python train.py --n_layer=13 --d_model=768 --n_kv_head=12 --d_mlp=2304 --norm_place="pre" --rope_base=10000.0 --init="normal" --lr=0.0176 --weight_decay=0.0059 --batch_tokens=131072 --seq_len=512 --steps=8629 --dataset="wikipedia_en"
MLP neurons of a small language model. Each row is named by its layer, matrix (down: output weights) and neuron, and shows model dimensions 304-367. Each number is 50 + 12 x the weight over its row's rms, rounded and kept within 0 to 99.
A block is one neuron, or neurons of one layer that tend to fire together. After each block is what it responds to, as a language model described it from the Wikipedia text at the highest values.

L6.down370:44 57 39 51 63 50 30 41 39 72 51 56 55 71 29 21 43 56 61 37 41 47 48 48 43 41 40 58 47 61 58 45 37 71 56 56 37 73 42 33 42 37 50 46 56 64 54 65 35 55 48 56 58 53 48 31 45 35 54 45 37 53 68 60
L6.down378:45 41 41 50 39 22 43 59 52 57 45 47 33 54 55 76 39 24 29 65 38 54 57 55 70 55 44 65 58 56 60 48 56 54 33 55 48 57 52 36 18 48 59 47 60 48 53 49 49 55 58 32 40 46 63 55 35 63 63 51 28 46 45 54
L6.down481:59 66 59 37 45 66 58 23 55 48 38 43 61 65 60 41 47 42 48 55 63 51 70 53 48 41 53 68 54 51 26 53 54 27 64 56 69 50 45 49 52 44 58 49 65 51 38 64 48 50 58 51 31 48 52 54 49 51 42 64 49 56 59 59
L6.down839:58 44 48 60 63 27 50 59 53 53 49 38 31 37 46 59 58 40 53 56 61 21 56 31 46 45 64 35 50 48 32 52 39 67 54 64 41 21 63 73 58 53 38 44 53 57 40 51 72 59 51 47 36 64 39 78 45 40 49 50 46 74 41 55
L6.down1269:41 62 48 50 58 57 78 29 38 49 32 48 58 47 46 62 43 23 55 30 51 56 49 41 36 41 46 40 48 31 28 29 45 64 52 52 45 45 41 58 39 57 34 46 25 39 44 66 60 37 42 55 55 67 47 34 63 50 55 66 75 41 39 49
L6.down1618:67 52 61 68 47 47 36 46 57 35 44 37 54 43 41 45 43 23 57 47 42 57 58 36 27 54 23 34 29 72 68 51 57 41 59 50 63 62 45 58 54 55 59 28 36 60 33 60 47 51 71 55 43 56 30 44 39 51 45 55 52 48 44 43
L6.down2216:49 42 58 37 56 44 70 67 39 62 62 50 41 30 53 37 61 57 64 53 46 42 39 42 63 45 48 54 40 35 48 46 46 57 56 55 22 62 58 61 48 71 59 46 39 40 41 39 67 78 39 57 40 78 59 57 52 46 41 40 51 34 42 61
L6.down2252:53 28 41 49 52 55 23 53 65 56 47 43 46 44 36 67 52 60 44 46 44 52 49 42 54 52 64 32 62 30 52 69 68 74 48 40 52 42 53 29 56 44 36 40 67 48 57 58 54 76 52 54 61 38 47 56 46 22 43 39 39 51 62 38
Responds to: Mid-word subword fragments

L2.down511:54 31 41 59 54 43 54 52 42 62 44 44 58 39 53 65 86 54 57 61 36 65 43 58 58 51 30 53 36 42 71 40 21 69 52 60 30 39 54 46 28 52 45 54 42 57 66 59 47 67 38 46 52 62 66 60 47 47 58 57 57 61 47 51
L2.down1427:46 32 57 56 43 54 77 32 43 73 34 42 60 54 54 56 55 27 49 70 36 61 67 43 47 38 29 54 39 39 39 32 47 44 44 47 65 37 38 50 52 56 65 39 51 67 64 70 36 50 42 64 72 55 77 82 38 57 32 57 57 46 40 44
Responds to: Word-completing subword pieces

L2.down608:60 30 53 41 67 58 55 31 48 65 54 44 59 48 51 61 50 53 45 51 51 34 34 54 53 66 39 56 48 47 49 20 53 52 49 62 19 70 42 58 48 49 33 44 65 54 51 58 61 73 26 24 49 40 59 35 41 42 53 32 64 49 41 38
L2.down1844:41 47 62 38 43 35 59 53 60 65 69 61 51 48 39 66 53 68 57 39 49 61 50 54 51 45 50 44 35 45 50 50 22 68 30 52 39 48 47 27 32 43 44 40 57 46 40 46 56 67 60 26 47 61 38 51 57 45 55 45 55 66 51 50
Responds to: Split-word name endings

L5.down42:59 64 49 58 49 45 53 59 45 58 66 47 56 73 69 55 60 39 54 45 65 80 62 55 63 62 36 61 30 52 58 81 45 57 49 32 54 44 62 48 52 48 34 54 40 54 51 59 37 46 41 67 47 55 52 46 57 54 66 75 39 57 37 35
L5.down672:34 55 65 58 61 30 63 26 46 50 52 39 64 49 57 43 71 47 53 60 58 51 48 63 61 56 51 66 55 47 51 39 47 60 71 33 45 56 57 51 65 51 44 47 89 61 38 66 37 48 70 72 41 37 38 51 59 57 35 65 64 41 61 44
L5.down688:45 57 40 73 70 62 51 44 49 50 29 40 78 53 49 49 40 44 47 52 58 64 58 44 55 52 53 52 49 41 61 44 54 49 73 17 59 46 42 56 53 57 52 50 69 56 67 39 55 38 29 40 68 54 57 34 60 80 72 64 47 38 48 43
L5.down1111:42 57 49 60 49 55 47 55 40 64 56 53 28 51 60 41 52 48 37 41 42 15 55 54 56 41 41 58 40 43 54 70 49 70 47 68 49 38 60 62 45 36 70 44 62 55 46 54 68 49 56 11 52 52 48 60 46 52 37 50 52 48 47 65
Responds to: Mid-word fragments

L6.down116:56 52 60 50 53 47 42 50 48 60 45 44 41 63 65 44 55 36 36 46 50 39 46 70 42 43 60 65 50 73 65 46 53 51 65 62 52 44 58 61 42 46 40 49 56 43 44 60 45 39 47 58 51 36 31 53 31 36 45 60 48 39 55 36
L6.down123:41 29 47 75 46 65 59 39 55 49 30 54 52 73 52 63 47 52 53 58 33 55 49 48 58 48 59 52 37 53 31 46 63 74 39 40 46 50 72 34 22 64 29 37 52 51 53 52 43 51 52 58 56 53 43 34 60 29 76 34 41 39 61 46
L6.down148:53 36 59 64 40 58 65 47 65 26 29 44 32 49 56 48 50 50 57 52 66 38 43 73 65 45 80 48 55 66 62 51 29 52 88 46 40 52 27 62 41 43 25 60 58 68 48 58 52 39 72 41 52 46 58 48 37 71 40 41 29 42 64 45
L6.down168:39 58 55 52 47 33 57 46 66 41 42 44 53 63 55 60 55 36 48 41 42 34 53 66 59 44 42 48 38 55 44 43 50 61 69 35 51 48 56 57 48 40 47 46 49 47 59 48 67 39 40 66 50 55 57 71 54 53 44 41 48 22 38 47
L6.down945:57 30 43 61 56 60 46 48 56 55 55 50 49 53 48 56 36 55 35 38 33 38 58 55 54 65 54 41 42 61 27 37 48 46 36 32 78 48 38 48 56 41 51 62 75 47 33 59 50 39 48 59 50 71 49 69 29 54 69 42 38 53 48 40
L6.down1446:48 46 56 51 46 46 63 43 35 61 42 78 58 70 51 54 65 54 30 60 58 55 46 75 55 54 66 67 49 44 14 44 62 45 54 36 45 67 72 46 39 45 52 31 45 45 57 47 36 37 35 64 63 16 47 68 61 56 40 62 39 62 50 51
L6.down1479:59 58 54 69 69 37 68 36 58 53 52 49 36 53 52 54 34 59 40 45 55 44 29 58 45 59 66 56 43 48 25 48 50 58 64 36 55 56 46 55 57 58 59 58 58 58 40 55 43 21 60 42 53 60 48 57 38 32 60 27 45 54 52 55
L6.down1835:41 66 61 35 43 25 38 40 64 70 72 57 25 39 60 53 59 48 64 61 58 48 54 73 57 25 76 77 56 55 37 37 61 49 58 33 65 56 52 60 58 42 55 60 60 51 70 56 58 43 41 34 54 39 33 48 41 44 39 40 52 46 73 53
Responds to: Weather/temperature adjectives

L5.down235:47 47 60 44 59 60 53 62 79 49 45 43 60 81 42 50 64 35 55 45 27 61 54 69 39 62 30 63 41 42 76 44 54 40 53 66 62 52 62 38 49 47 61 50 42 51 40 51 76 53 39 49 61 58 48 60 41 57 21 70 60 56 56 59
L5.down795:58 35 49 82 52 40 51 56 68 41 51 34 30 37 66 43 35 25 54 67 43 37 40 59 54 58 46 69 51 60 62 36 55 58 48 22 52 62 34 40 67 48 56 40 48 12 60 58 49 56 41 57 46 46 47 42 44 63 53 41 56 32 49 48
L5.down1481:43 31 54 33 42 42 36 37 53 42 53 51 38 70 54 48 39 43 46 53 48 58 49 58 51 49 82 46 63 42 64 40 50 49 34 49 62 46 49 49 48 30 74 42 48 60 47 54 47 49 65 42 45 42 74 35 42 42 48 54 55 50 30 70
L5.down1620:56 64 71 40 49 60 58 56 49 42 45 56 59 41 58 53 30 63 73 47 41 85 53 45 70 86 45 56 55 37 45 49 54 49 54 61 22 41 56 56 34 53 59 50 43 50 49 53 44 58 47 56 55 48 32 46 44 62 47 60 51 57 39 40
Responds to: Infobox dashes, word continuations